config = dict(
    num_hidden_layers=17,
    rope_theta=10000.0,
    rope_fraction=1.0,
    init='normal',
    init_std_down=0.0,
)
MLP neurons of a small language model. Each row is named by its layer, matrix (up: input weights; down: output weights) and neuron, and shows model dimensions 80-175. Each number is 128 + 32 x the weight over its row's rms, rounded and kept within 0 to 255.
After each neuron's rows, "fires on" lists the tokens most often at its 100 highest values on Wikipedia text that the model never trained on.

L6.up562 [157 174 143 185 231 140 123 122 121 131 118 136 107 138  94  98 166 143 110 161 118 129 105 121  68 138  94 124 144 157  92 148 118  97 168 104 151  84 106 198 106 117 125 159  81 147 137 214 187 102 167 113 127 157  96 157 155 183 152 140 137 147  77 156 120  95 153 100 206 142  69 166 109 110 177 138 115 111 131 152 112 126 199  93 118 201 102 134 146  98 127 156 148  95 133 120]
L6.down562 [139  76 137 149  23 102 126 152  92 109 134 126 132 120 132 120 140 126  85 116 183  94 133  99 200 145 116 103 157 138 111 151 127 135 133 171 170  46 142 121 158 123 105 129 148 128 138 125  96  65 129  84 141 100 143 119 112 116 116  68  97  96  89 166 111 127 127 121  50 160 142 117 129 128 101 171 171  86  92 195 150 124 128  80  85 124 125 159 163  44 116 109 135  89 117  73]
fires on: ".", " red", "}", " o", " with", "S"

L13.up409 [185 145 128 131 156  88 170 118 147 158  81 110 149 143  83  93 169 114 130 120  98 105 100 111 114 126 135 204 129 105  95 122  80 105 166  94 116 110  78 171  92 159 122 156  66 113 173 140  79 158 168 173  96  90 120 135 120 146 166 152  73 124  79 112 140  93 138 113 125 121 110 158 116 120 136 129 137  67 135 138 100 176 138 142 211 195  84 140 162 148 133 104 123 110 121 101]
L13.down409 [141 133 126 138 107  92 130 105 108 125 144  82 110  92 102 138 198 151 179 106 160 165 125 108 132 143 124 158 115  78 141 131 123 135 115 178  84 112 143 156 129 140 144 123 165 152 118 127 107 176 129 148 119 134 185 130 109  88 122 198 107 113 168 113 116 112  95 132 138 119 150 163 147 108 116 127 173 100 106 128 167 143 103  54 120 130 114 109 181 126 173 167 125 142 121 120]
fires on: " |", ";", ",", ");"

L5.up441 [100 136 112  85 138 112 136 109 124 117 124 126 148 107 130 109 111 106 129  76  33 119  85  93  65 139  97 140 153 104 114 103  98 137 126 158 151  78 128 124 127 128 115 111 154 113 143 193 104 108 126 140 136 106 149 134 178 102 109 113 121 119 140 137 118 159 136 128 128 121 140 127  91 105  58 206 147 134 110 108 115 118 117 159 148 115  95 118 100 113 131 133 255  37 111 134]
L5.down441 [100 143 133 103 121 129 116 149 158 124 108 120  65 185 127 127 178 147 131 132 112 116 124 168 171 160 116 108  47 134  93 128 136 145 107 112  94  97  99 139 121 163  95 120 143 103  87 154 114 132 123 130 120 173 176 141 109 141  79 107 109  74 161 127 111 135 152  97 128 135  67 140 119 152 157  96 115 167 151 143 121 152  81  99 167 166 103 133 137 136  96 116 161 147 146 146]
fires on: " of", "g", " by", " at", " in", " for"

L13.up441 [131 146 132 112 128 119  93  75 136  76 104 126 109 126 165  97 114 164 194 120 137 107 142 152 119 151 131 146 147 179 153 162 155  99 106 135 171 171 122 208 112  90 100 117  89 150  97  65  69 120 112 118  56  52 117 163 198 152 193 173 102 199  91 118 125 168 101 157  62  94  76 143  48 108 159 155 149 130 185 100  98 134 139 147 139 129 118 166 113 158 160 127 112 110 158 139]
L13.down441 [105 125 153 141 163  78 134 117 115  86  60 102 119 129 116 142 104 104 157 164 121  82 116  86 125  83 160  99 199 112  86 141  92 140 158 149  98 138 119 125 150 177 119 147 151 151 149  59 121 185 113 126 113 163 170  57 115 135 172 144  82 117 145 149  97 117 149 159 142 129 149 104 177 109 149 134 192 197 127  98 109 124 138  68 106 116 130  56  97 134 119 119 123 152  96 155]
fires on: " (", " an", "\\", " \\", "{", " \""

L5.up335 [152  94 172 138 114 138 105  95 137 103 112  99 122 121 149 103 136 120 127 143 116 141  65 115 186 138 159 111 144 117 178 116 179 154 101 150 144 193 131 124 115 117  68 166 164 110 132 154 150 108 144 123  88 100 131 254 139 136 103 112 141 157 107 149 134 122 165 170 111  72 149  97 103 125 162 137  84 133 154 131 131 165 155 176 150 143 101 132  63 128 116 137 134  77 128  89]
L5.down335 [145  95 111 106 136 178 128 122 105 108 101 118  83 137 146 154 133 173 165 137 104 136 132 119  98 151  89 104 173 118 105 130 166 121  96  39 173 132 143 185  80 136 115 132 166 150 158 173 144  89 129 122  89  63 133 174 139 133 102 113 144 145  69 114 176 170 150 108 109 114  95 125  79  98 127 157 136 114 113 164 157 105 132 121 148 158  91 114  98 153 135 115  69 157 129  98]
fires on: ".", "\".", ")."

L5.up40 [117 144  87 127 127 121 127 151 147  88 106 121 100 172 125 133 127 112 152  93  30 131 106 111 140  43 107 101 134 138 134  90  91 134 142 163 117  84 102 152 107  87 122  79 129 188 106 126 125 203 145 132 126 116 150 127 123 121 218 125 110 127 135  56 153  90 131 134 123 134 149 176 108 137  83 238 135 146 126  88 147 113 134 148 161 127  91 112  87 145 129 116 110  85 136 151]
L5.down40 [ 89 110 153  85  90 107 130 114 136 158 189 161 120  85 156  88 133 172  95 186 138 113 150  92 152  92 185 168 100 137 101 135 115 157 118 104  24 146  93 109 106 126 142 137 175 198 126 100 144 117 160 164  63  94 113 123 146 167 162  82 165  79 102 191 146 130 163  77 153  69 145 106 134 113 150 128 121  92 151  84 140 139 151 173  98 149 173 173 113 167 102 169 120  84 152 168]
fires on: ",", "it", "m", "am", "e", "erm"

L6.up94 [129 136  95 104 136 181 155 104 148 129 187  83 101 191 149 123 154  65 125 103 160  53 109 138 123 158  76 172 167 173 157 166 184  62  96 135 158 154 125 158 139 105 149 138 185 169 143 144 108 156 148 128 121 162 145  89 131 141  24 146 156 153 162 149 111 122 166 153 146 131 162 131 138  67 137 193 148 115 120 138 121 147  95 132 149 111 102  74 131 117 129 150 125 145 141 118]
L6.down94 [122 153 144 119 120 146  88 197 145 155 173 180 103  96 166 112 125 153  98  99 105 132 155 144 147 103 144 159 107 149 133 107  86 126 163 125 155  87 146 136 131 151 104 130 153 120 113 125 130 170 127  84 195 137 168 140 141 134 155 148 134 144  33 130  82 142 152 149  97 128 208  53 177 227 126 109 145 124 149 133 127 130 108 121 125  83 128 151 150  65 129 125 176 163  99 125]
fires on: " as", " also", "i", "ing", "end", "e"

L13.up540 [168 115 156 112 178 125  94 118 124 159 135 138  55 163 112 149 164 121 190  79 155 122  71  71 138 123  72 110 115  95 114 128 155 126 162 109 149  90 185  98 107 124  81 139 117 151 166 184 133 126 139 153 138 151  60 206 176 113 116 145 151 119 118 216 121 102 118 147 103 128 145 117  83 145 150 118 101 101 152 168 158 146 180 122 156 142 127 164  70 110 115 129 130 172  98 160]
L13.down540 [114 130 130  97  66  98 113 168  95 128  97 112 142 116 146  95 183 163 158 120 172 163 124 127 108 160 146 158  93 137 169  82 151  60 149 157 130 113 123  93 151 116 153  90  97  54 131  93 160 134 130  91  97 162 104 106 161 129 157 150 138 137  83  88 104 138 177 122 101 159 110 136 124 144 119  87 124 123 104 148 145  66 137 117 183 101 151 119  79 119 175 139 144 129 139 112]
fires on: "f", "l", " bl", " sp", " m"

L14.up63 [157 107 207 150 180 163  91 105 107 120 109 122 103 133 139 132 130 124 140 153 114 109  56  94  72  91 122 111 129 100 134 100 168 123 122 173 123  89  80 141  82 117 158  75  54 130 160 161 152 113  76 171  80 150  85 161 163 117 124 148 127 158  94 143 115 108 191 151 155 172 126 150  84 131 187  68 114 114 139 131 117 135 170  98 105 114 124 114 123 140 114 155 122 178 166 139]
L14.down63 [138 128 168 147 179 101 154 134  84  75 122 136 131 101 105  87 188 173 160 125  88 150 183 127 134 191 127 152  74 154 138 155 168  82  81 173 129 119 133 115 133 153 163  80 130 143 149 126 161 121 138 186 122 138  83 142 124 124 126 160 123 101 127 166 159 143 175 136 108 173  85 145 138 164 142 142 141 123  80 113 159 109  69  68 131 150 168 135 141 140 109 105 128 105 158 136]
fires on: " Sch", " bl", " gl", " Bl", " kn", " m"

L2.up466 [160 105 119 114 182  90 166 142  99 200 130 148 143 132 121 102 149 138 106 136 129 137 119 105 123 150 127 120 155 138 194 102  77 127 127 154 119  84  72 130  68 132 110 169  70 169 121 173 110 155 100 207 110  84 135 109 195  98 151 185 165 161 126 148 130 160 129 173  81  74 109  72 125 167  92 128 137 124 138  79 122 107 105 132 169  78  94 117 173 140 170 183 138  97 111  77]
L2.down466 [105 119 121 101 163 152  77 144 130 103 158 165 122  98 141 127 108  87 128 118 113 164  93  59 141 133 114 105 120 134 158 156 178 109 123 169 110 141 123 119 155 144 126  90 142 191 160  72 114 106 133 130 111 137  99 136 114 144 176 125  43 162 161 136 112 139 161  91 120  60 161 157 182 122 101 124  69 198  64 146 152 195 137 174 150 108 146 126 120 140 171 125 115  69 132 143]
fires on: " is", " as", "==\n", " a", "k", "il"

L9.up552 [141 119  89 124 120 182 123 161 105 122  85  89 106 127 183 193 134 105 135 180 141 108 115 176 162 150 149 145 140 131 146 104 185 102 151 154 154 165 169 141  60 138  92 184 167 154 114  80  95 110  82 181 143 108 118 203 108 146 155 115 159 106 117 153 201 105 125 158 152 123 115  84 133 119 114  96  88 116 151 117  89 158 130 215 138 120  96 167 132 101 131  53 112 102 112  80]
L9.down552 [ 89 154 123 103 147 172  64 159 130 127  93 135 162 146 105  93 165 136  70  76 150 101 160 138 148 128 184 100 146 155 108 150 115 110 107 160 143 164  91 180 145 130 154 143 138 170 114 170 158 153 197 102 156 109 110 159 133  87 161  78 102  92  85 106 137 119  95  78 158 117 164 148 186 102  84  93 111  71 105 176  67 115  97 142 114 176 149 152 118 121  86 102 113 103 150 116]
fires on: " of", " the", ":", " in"

L12.up514 [ 99 172 154 111 114 106 173 111 109  75  65 113 121 119 124 183 197 103 103 113  86 117 155 100 151 102 122 170 157 111 125  87 124 133 132 126 124  75 112 154  78 178 104 135 195 151 137 125  78 188 150 133 116  91 124 141 147 111 145 185  70 183 101 101 148 142  88 125  95 151  99 152 119  98 109 118 113  69 154  78  86 152 127 117 123 169 151 144 133 170 101 147 160 171 127 147]
L12.down514 [162 160 189 178 130  76 138  97 115  97 161  81 158 126  92 194 142 148 149 134 140 128 149  84 108 131 143 159 127  70 122 135 116 116 187 137  99 101 172 139 124 131 107 100 121 152 123  76 145 164 143  87 140 175  95 163  92 104  96 145  59 165 121 106 108 147 136 147 113  80 150 134 156  61  36 159 131 137 164 160 154 142 116 100 139 162 124 148 150 168 131 140 107 168 136 144]
fires on: ";", ");", ")"

L2.up247 [138 120 151 142 143 143 154 144 139 115 126  92 167 159  99  96 144 126 110 158 147  99 127 161 115 125  60  89 103 144  51 170  89 131 125 137 107 130 153 140 138  98 151 158 143  79 170 146  82 168 184 132 159 127 130 154 118 152 129 105 164 114 103  84 123 142 140 146 124 159 133 118 136 158 132 178 143 129 153 136 129 162  80 127 156  92 148 121  81 136 163 161 126 120 138  74]
L2.down247 [155 108 128 166 132 116 102 136  65 140 228 183 110 152 139 137 159 125 124 121 116 103 134 126 123 101  80 145 107  98 101 128  55  83  90 153 191 105 104  51  53 108 129 162 130 139 124 184  83 105 129 110 141 116 156 114 167 190 119 117 128 164  81 172  83  99 104 181  95 188 149 166  97 136 144 200 127 114 138  79 132 160 115  82 128 110 121 109 161  93 114 170 139 148  59 160]
fires on: "ad", "it", "id", "ann", "ar"

L10.up668 [129 121  92 164 115  79 143 123 133  62 159 124 132 138 103 152 164  96 165 114 132 124 132 170 118  97  67 133 101  80 129 111 130 150 125 203  99  99 153 127 133 189 201 136 148 121 179 132 103 179 131  91 120 112 103 128 165 133 121 120 184 110  51 186 111 138 137  77 113 148  83 129 138 139  97 143 134 125 158  94 109 155 126  98 128 148 150 135 117 118 193 105 131 143 134 167]
L10.down668 [154  86 118  93 121 108 112  72 116  91 161 111 146 145 120 143  99 117 127 127 120 168 102 118 205  99 172 155 101  94  94 108  95  93 137 143 189 142  75 158 106 130 197 160 159 151 107 149 157 130 113 117 103 149 154 102 190 107 102 183 138 140  85 212 101 145 121  58  82 114 138 153 118 163 124 142  63 114 102 101 133 186  75 110  72 117 110 111 127 129 142 120 125  95  95 111]
fires on: "it", "od", "g", "ins", "id", "ad"

L2.up217 [129 121 143 141 179 135 149  96 117 158 124 144 149 136 134 155  96 142  77 140 141 133 116 127 168 188  68 153 147 123 163 118 178 137 154 129 133 174 109 130 106 125  90 146  75 109  94 127  42 134 151 176 111  73 167 161 148 106 186 118 112 128 103  99  91 165 154 106  85  72 165 156 140 144  65 173 112  58 139 122  86 157 106 117 166  92  83 110 137 155 168 106 110  77 134  95]
L2.down217 [121 108 112 163 148 140  82 163 154  85 150 117 140 116 161 114 155 136  70  51  87 154 147 143 125 135  96  97 136 152 117 156 116 180 114 172  99  99 127 107 146 174 168 116 157 150 139 137  72 151 117  89 125 121 113 115 129 189 128 108 152 124 164 187 162  83 147 118 118  98 119 138  89  97 149 178 125 142  86 127 145 167  80 118 111 160 163 185 153 163 132 117 152 132 168  77]
fires on: " M", "i", "==\n", "il", "is", ".\"\n\n"

L10.up734 [119 108 142 133 165 153 153 102 134  88  65 124 103 186 110  91 158 145 121 156  20 139 126 126  58 132 129 103  82 112 126 158 148 117 167 179 112 106 119 121  67 143 143 186 175 103 103  82  88 178 132 142  95 126 132 130 132 127 153 181 150 178  80 155 177 131 145 155  99 111 106 174  88 110 134 136  63  85  57 155  88 127 144 152 136 125  83 210 110 130 177 126 148 149 145 142]
L10.down734 [118  98 151 111 148 118 125 154 155 103  98 163 131 135 111  84 139 131 143 147 123 191 131 103  90  98 122  71 104 107  73 133 160 136 106 164 107 118 150 110  77 116 126 158 122  86  93 140  44 140 135 128 106 126 148  99 137 153 219 145 113 156 122 168 146 151 149 152  90  75 151 162 123  91 129 175  80 101  66 160 114 142 130 155 123  73  98 182 127 111 218  96 146 114 137 114]
fires on: ".\n\n", ".", ",", "\n\n", ".\"\n\n"

L3.up492 [135  52 104 120  87 136 160 112 126 153  52 154 131 127  90 145 176 161 150 196 133 132 155 114 111 122 162 132 121 137 147  91 170 113 154 177 114 118 120 117  84 134 124 155 102 130  83 114 125 170  90 125 114 164 145 134 130  75 193 128 121 162  56 118 157 132 152 148 111 120 138 159 103  95 147 149  94  97 155  94 123 163 106 108 166 105 164 135 143 124 205 145 139 122 142 137]
L3.down492 [ 83  99 140  79 226 146 116 170  70  97 120 148 100 132 153 129 117 185  99 127 187 140 109 119 191 142 142 102 124  88 138 180 127 143 130 114  61  98 133 169  92 130 189  76 153  80 146  96 179 122 116 142 148 110 138 135 124 116  59 118 115 117 149 140 166 130  98 110 100  82 129 155 124 154  71 120 161 124  52 119 194 148 101 164 136 166 149 122  75 149  83 120 155 174  98 145]
fires on: ":", " He", " that", " |\n\n", "\n\n", "°"

L2.up354 [237  54  90 147 119 182 164  87 102 158 110 123 103  96 121 149 159 147 154 212 132 119 119 128 101  95  96 154 131 116 131 126  72 180 147 132 218 128  86 170 154 112 143 147  91 172  99 144 125 116 116 103 130 114 159 200 151 174 119 121 136 103 101 143 133 110 149 132 137  95 108 147  82  89 123 155 206 120  94 129 177 106  71 176 185 169 131  89 102  70  99 155 132  65 160 160]
L2.down354 [154 138 119  79 146 146 134 133 121 120 105 132 116  79 132 165 127 154 123 158 163 155 144 110  81 143 178  94 141  87 206 155 100 131  96  51 119 154 144  96 101  96  80  51  72 178 100 101 142 142 110 100 194  93 135 144 135 100 119 124 116 134 142 156 112 101 122 161 217 106 128 179 126 129 176 169 122  91  91  97 119 134 131  76 122 126  68 193 103 188 132 127 149 177 154 136]
fires on: "ent", " to", " June", "y", "es", "ain"

L13.up480 [150 156 139 139 134  94 126 117 134 171 149 125 156 181 117 172 156 113 126 141  95  94 120 137  68 164 104  98 151 130 117 123  62 117 153  77 166  89 151 145 158 177 104 130 114  86 116 120  93 156 154 108  60 149 131 129 159 137 150 210 153 132  50 180 154  54 135 208  85 108 132  97 116 192 108 147 120 150 125 160 130 154 139 131 137  69 147 164  75 120 124 125 137  92 105 126]
L13.down480 [105 102 147 110 143 154 140 150 130 121 130 131 137 124 162 185 137 147 164 177 113 135 212 133 147 199  63 104 120 147 133 200 100 113 150  89  81 113 108 133 109 132 134 178  75 152  73 103 135 131  68  99 180 119 142 149 113 134 123  74 172 138 160 100 167 139  87 120 150 112 161 170 129 131 147  79 168 100 198 146 141 115 131 139  98  99 166 117 153 154  96 112 106 180 119 125]
fires on: ",", " and", " or", "ar", " ", " to"

L9.up635 [118  91 149 149  97 179 134  72  72 167  89 134 113 160  66 140 140 100 125 206 113 122 126 151  98 159 129 150 123 145  96  83 155 110 135 143 161 129 121 144 127  70 108 123  66 154 124 155 111 157 100 158 129 159 111 127 124 216 136 131 104 153 128 146 150  90 145 141 145 110 127 152  90 126 166 158 171 121 132 133 121 112 118 185 143 186 118 102 111  83 160 118 119  79 157 149]
L9.down635 [105 165 120 159  97 160 156 114 147 136  95  97 161 149 122 130 190  87 102 115 100 145 161 127  92  85 176 141 112  75  99 126 112 148 106 124 118 108 232 154 140 137  68 104  65 107 114 194 142 123 103 175 114 115 102 132 122 160 138 179 123 185 138  98  90 154 117 105 120  59  86 147 138 141 106 170 127 138  81 129  84 164 183  36 142 127 128 207 171 122 178 183 100 130 109 162]
fires on: "y", " to", " into", "che", " of", " turn"

L7.up576 [139 113 172  96 131 111 100 145 169 127  51  83 128 151  95 118  96 149 134 127 107 102 116 102 122 159 141 188 122  97 128 140 144 182 157  83 138 164 133 126 122 108  74 182 145  53 119 132 108 130 155 163  83  71  63 139 117 180 137 176 107 187  96 129 145 149 242 159  97  98 169 157  57 133  93 135  88 121 112 123 112 116 190 156 121 160  89 142  93 143 102 115 145 100 110 126]
L7.down576 [131  81 155 149 131 175 147 150  99 125 107 158  87 126 140 132 120 197 140 118 118 172 131  96 127 131  76 142 151 143 114  50 122 168  95 105 177  51 155 151 138 106  73 128 179  83  80 146 114 145  79 112 133 153 126 112  88  97 118 144 130 176  69 144 118 114 115 169  96 163 131 155 142  79 172 139 171 105 127  99 113 155 126 113 171 146 163 167  80 151 174 103  75 103 122 118]
fires on: ";", ",", ".", " Qu"

L7.up544 [131 110  84 159 135 184  78 185 150 120 108 138  60 153 115  85 134  91 161 142  93  39 105 104  92 129 153 126 129 136  94  70 126 142  98 123  59 117 114 148 161  37 115  98 168 214 149 100 166 152  74 105 135 144 161 123 127 173 143 150  64 169 113 126 160 140 145 171 143 114 184 162 117 135  85 189 167 142 146 109 121 138  37 131 185  94 129  99  90 134 103 115 113 133 110 138]
L7.down544 [105 113 171  95 129  96 100 133 199 118 187 181 127 101 142 120 128 137  90 159 144 156 116 127 105 156 127  85  97 144 115 152 185 110  68 105  63 136 139 106 122 119 134  94 161 168 111  37 122 144 192  86 119 114 221 129 159 113 200  76 141 173 162 102 154 149 123  65 118 124  93  98 174 127 133 135  67 119  56 166 152 103 161  49 108 154  81 125 101  88 115 122 129  88 118  84]
fires on: "m", "gr", ":", " her", "it", "d"

L10.up225 [109 150 146 143 149 140 139 123 106 102 125 100 119 126 133 125 144 109 146 173  92 124  93 173  56 115 113  94 140 147 128 113 137 124 140 144  93 109 141 129  62 167 139 158 128 162 145 176 110 111 149 126 103 124 101 119 127 168 158 177 144 113  70 172 119 100 113 132  53 139 119 165  93 184 164  61  59 107 122 164  53 165 159 153 166  85 131 177 124 156 155  90  82 157 167 103]
L10.down225 [117 121 149  94 106 113 128 140 134 115  81 133 164 131 125 102 113 151 158 120 118 133 129 154 103 145 132 104 146 121  96  49 144 166  82 178 120  99 115 108  80 111 109 191 122 115 103 110  98 124  85  99 107 131 170 135  95 122 129 121  79 177 135 171 103  49 106 106  69  72 172 145 113 125 173 161  97 126  84 137 150 183 130 133 198  68 115 205  44 170 200 129 106 103 108  95]
fires on: " in", ".\n\n", " |", ".\"\n\n", "."

L5.up702 [129 112 145 120 147 161 144 143 139 150 149 139 101 148 113  84 128  66 130 149 172 120 133 156 148 190 136 152 130 132 119 168 170 116  90 115 110 167 130 126 120 133 140 157 183 163 129 124 155 208  77 111 117 141 154 119 141 141 119 128 139 162 134 165 104 140 177 128 124 121 136 130 163 120 186  80 120 109 132 134 116 160 127 102 118 128 151 149 137 113 131 148  43 200 115 150]
L5.down702 [164 123 153 170 155  79 111 120 114 101 139 109 156 110 176 176 107 125 135  48 146 138 130 113 116 149 104 143 139 153 129 111 130 132 184 147 148  98 156 111 138  91 133 175 112 140 117 106  92 136 124 131 195 132 154 145 128 117 139 180 134 167  38  97 123 159 108 154 132 151 202 102 185 153 133 147 112 165  76 187 132 148 146 106 162  98  95 108 195  74 174 100 144 163 146 123]
fires on: " while", "ing", "end", " While", "ed", "ver"

L5.up423 [116 113 137 118 168 153 163  85 164 102 114  64 107 185 178  85 180  79 116  84 132  98 137 149 116 149  88 133 209  91 152  89  54 166  40 102 130 117 150 151 122 129  86 101  75 123 167 163 175 143  94 176 133 142 133 108 151 102 124 107 169 153 112 116 136 174 120 123 115 112 134 160  88  62  54  82 144 142 131 162 105 140 141 152 156 122 122  86 107 129 127 114 207 131 135 173]
L5.down423 [ 94 143 166 113 142 100 101 149 124 106 108 184 106  90 112 136 162 103 124 160 130 104 169 111 165 160  93 162  65 175 123 131 162 153 178 118 142  98 139 121 125 123 149 191 139 155  88 110  60 126 117 119 122 123 120 130 170 153  66 143 139 133  72 113  90 116 160 153 100  81 134 110 152 168 129  92 108 175  69 143 136 125 133 100 107  80 151 142 173  75 105 101 126 141 136 138]
fires on: " of", " who", " least", " only", " by", "8"

L6.up490 [135 112 125  76 119 161 103 141 127 145 135 103 140 175 150 129 114 108 151 110 164  98 103 255 103 121  71 152 155 162 132 161 136 109  80 106 122 117 122 142 137 153 148 123 104 155 130 179 145 191 129 122 112 127 142  83  94 165  10 146 125 130 137 132 131 119 181 141 122 141 118 114  67 116 163 131 158  88 125 113 114 110 121 171 135 103 150  58 158 100 127 146 168 136 150 159]
L6.down490 [130 161 111  71 129  84 117 159 104 149 178 167 104 137 160 112 121 150 128  83 139 174 134 137 142 134 138 188  98 147 155 126  98 112 155 107 155 115 121 136 127 143 158 142 171 155 128 105 148 144  78 110  84 136  49 157 139 154 113  87 112 163  30  74 108 115 155 126 139 163 158  81 166 214 154  96 168 151 158 160 119 123  98 139 103  99 112 151 135  64 109  73 150 125 111 151]
fires on: " as", "ing", "\"", " to", "ation", "is"

L6.up418 [ 87 143 122 120 124 139 125 104 135 109 118 133  93  93 130  84 100 103 106 119  84 113 109   0  62 106 158  99 108 101 107  86 113 139 153 120 172 106 113 119 115  79 109 125 172 142 160 105  95 138  87 164  96 120  90 151 123  87  46 107  70 144 153 143 101 184 102 146 128 124 175 138 123 134  85 162 123 158 137 122 102 164  73  76 123 106  79 134  79 140 108 127 115  70 160 159]
L6.down418 [ 65 125 176 169 132 189 117 175 145 123  99 144 146  93 114 135 182 169  68  99 149 146 132 120 121 119 162  86  76 144 118 121 201 104 104 127 105 118 165  75 140 134 113 105 119  98  93 136 101  84 185  64 184 170 222 140 107 139  47 143 146 114 180 120  84 154  94 101 111  94  84 116  69 159 122 160 128 109  41 128 183 144 163  98  71 165 133 154 132 122 132 139 138 137 140 113]
fires on: " of", " Apps", "erm", ":", " by"

L10.up283 [153  79  78 135  85  77 103 121 151 187 134 141 115 142 111 102 132 109 111 173  87  67 122 191 115 208 121 123 153 157 143 101 118 185 132  98 148  86 120  87 144 100  86 150 145  92 127 134  86  97 116 100  73 161 166 131  93 117 179 148 108 183  86 114 150 120 125 157  77  73 165 183 103 118  91 138  90 101 167 133  91 165 139 146 132  87 101 100 155 126 189 129 155 104 102 148]
L10.down283 [137 109 204 135 130 145 169 118 122 131 133 103 110  87 130 141 124 128  96 163 157  97 122 159 142 107 121 131 150 127 123 156 173  83 146  91  42 138 134 181 130 157 151 151 160 137 183  94 186 117 133 145 133 169 155 137 166 144 132  62 166 122 107 113 190  90  99  90 136 120 153 146  82  94 130 149 174 133 119 135 142 143 122  93  97 161 110 125 104 139 143 102 114 144  87 171]
fires on: " that", ","

L2.up134 [115 125 177 174 113 147 140  99 176 117 119  95  80 100 170 119 153 149  73 154 107 172 145 115  71 134 149 180 114 174 148 105 161  30 111 131 162 179 118  89 112 117 117 116 155 124 151 149 195 157  95 121 140 145 133 184 147  98 177  83  96 131 110 147 130 117 165 119 139 177 111 167 105 130 115  71 186 108 115  98 129 156 186 130 149 153  99 140 142 110 137 191 134 136 151 153]
L2.down134 [148 118 124 206 151 166 204 139  93  71 144 125  64 149 122 114 106 128 122  89 121 156  74  98 150 138 144 136 145 172 129 123 119 142 100  91 122 110 173 118 153  93 150 132 135 103 124 171 159  89  93 102 126 168 165 125 103 145  94  71  67 161 141 139  76 130  94  84 130  90 108  93 153 120  99 128 154 129  61 105 103 122 122 120 145 120 124 172 116 129 130 154 113 122 156 100]
fires on: " |", ".", ":", "ex", " Over"

L5.up32 [217 122 171 142 146 118 119 115 160 129  40  90 107 184 111 119 124 156 127 136 117 133  71 102 110 103 105 120 125  75 115 131 164 127 119 127  99 173 119  90 171 103 118 132 119 159 104 108  83 124 170 147 102  95 124 149 133 152 151 197 130 163  92 189 100  89 150 177  87 150 142 147 142 141 120  86  47 153 151 148  67 147 159 176 166  99 147 146 141 143  88 166 165 121 125 121]
L5.down32 [150 138 154 118 100 107 117  91 151 111 107  93 137 120 112 108  99 116 121 112 128 128 139 146 132 165 118 145 149 118  93  70 204 152 103 107  48  97 164 130 130  95 144 136 113 151  99 146 173 118  58 142 143 105 140 139 113 139  82  92 133  88 128 120 121 115  81 129  79 115 139 170  97 189 180 147 101 103 114 105 174 159  80 121 171 101 124 118  56 151 177 121 112 112 105 151]
fires on: " on", " in", " |"

L2.up148 [120 124 127 130 185 134 138  98 119 112 114 143 107 175 141 127 121 107  99 142 153 140 114 126 183 144 123 129 113 109  92 115 127 111 140 132 100 164  76 147 140 174 116 125 128 139 148  95  90 141 168 163  89 120 164 144  90 142 127 120 128  90 137 171 169 173 135 130 139 108 200 131 124 106  52  69 115  98 190  99 105 171 195 184 131 110  66 118 172  48 132  86 129 174 147  91]
L2.down148 [101 119 110 110 124 207  84 134 117 100 206  84 162 106  88 142 139 117 106 113 135 142 163 132 137 138 102 149 132 179 106 122 141 127 102 120 172 129 112 217 121 127 166 153 117 123  84 121 119  97 142 100 133 110  93 152  70  98  79 185 144 149 114 171 167 136 156 111 139 110  94 112 112 162  60 138 150 108 122 134 100 134  89 124 101 138  76 143 100  96 143  77  93 120 133 109]
fires on: ":", " the", "ration", "um", "ial", "onom"

L12.up314 [142 138  65 136 142 128 147 107 140 111  90 152  66  70 126 185 197 194 164 100 120 123  85 128 150 106 150 120 155 162 162 112 149 122  84 101 141 101 104 141  81 153 116 125 136 153 108 128 101 103 101 107  37 105 107 142 138 145 134 144  82 173 145  98 168  91 117 116  98  99 136 162 134  81 113 143 159  99 138 150 120 102 211 158 108 163 144 166  75  88 175 163 120 124 149 124]
L12.down314 [ 92 163 200 106 167  57 110 103 133 136 116  98 123 142 114 144  92  92  77 151 118  77 163 130 130 128 101 104  84 126 106 166 165 142 177 103  87  88 148 139 135  97 121  94 128  80 122 102 113 147  94 119 126 139 166 111 124 128  82 113  96 169 139  87 160  66 127 111 175 178  86 133 112 152  58 177 125 120 188 120  97 113 145 101  68 137 120 106 133 116  54  96 132 159 112 178]
fires on: " \\", "\\", "é", "$", " under"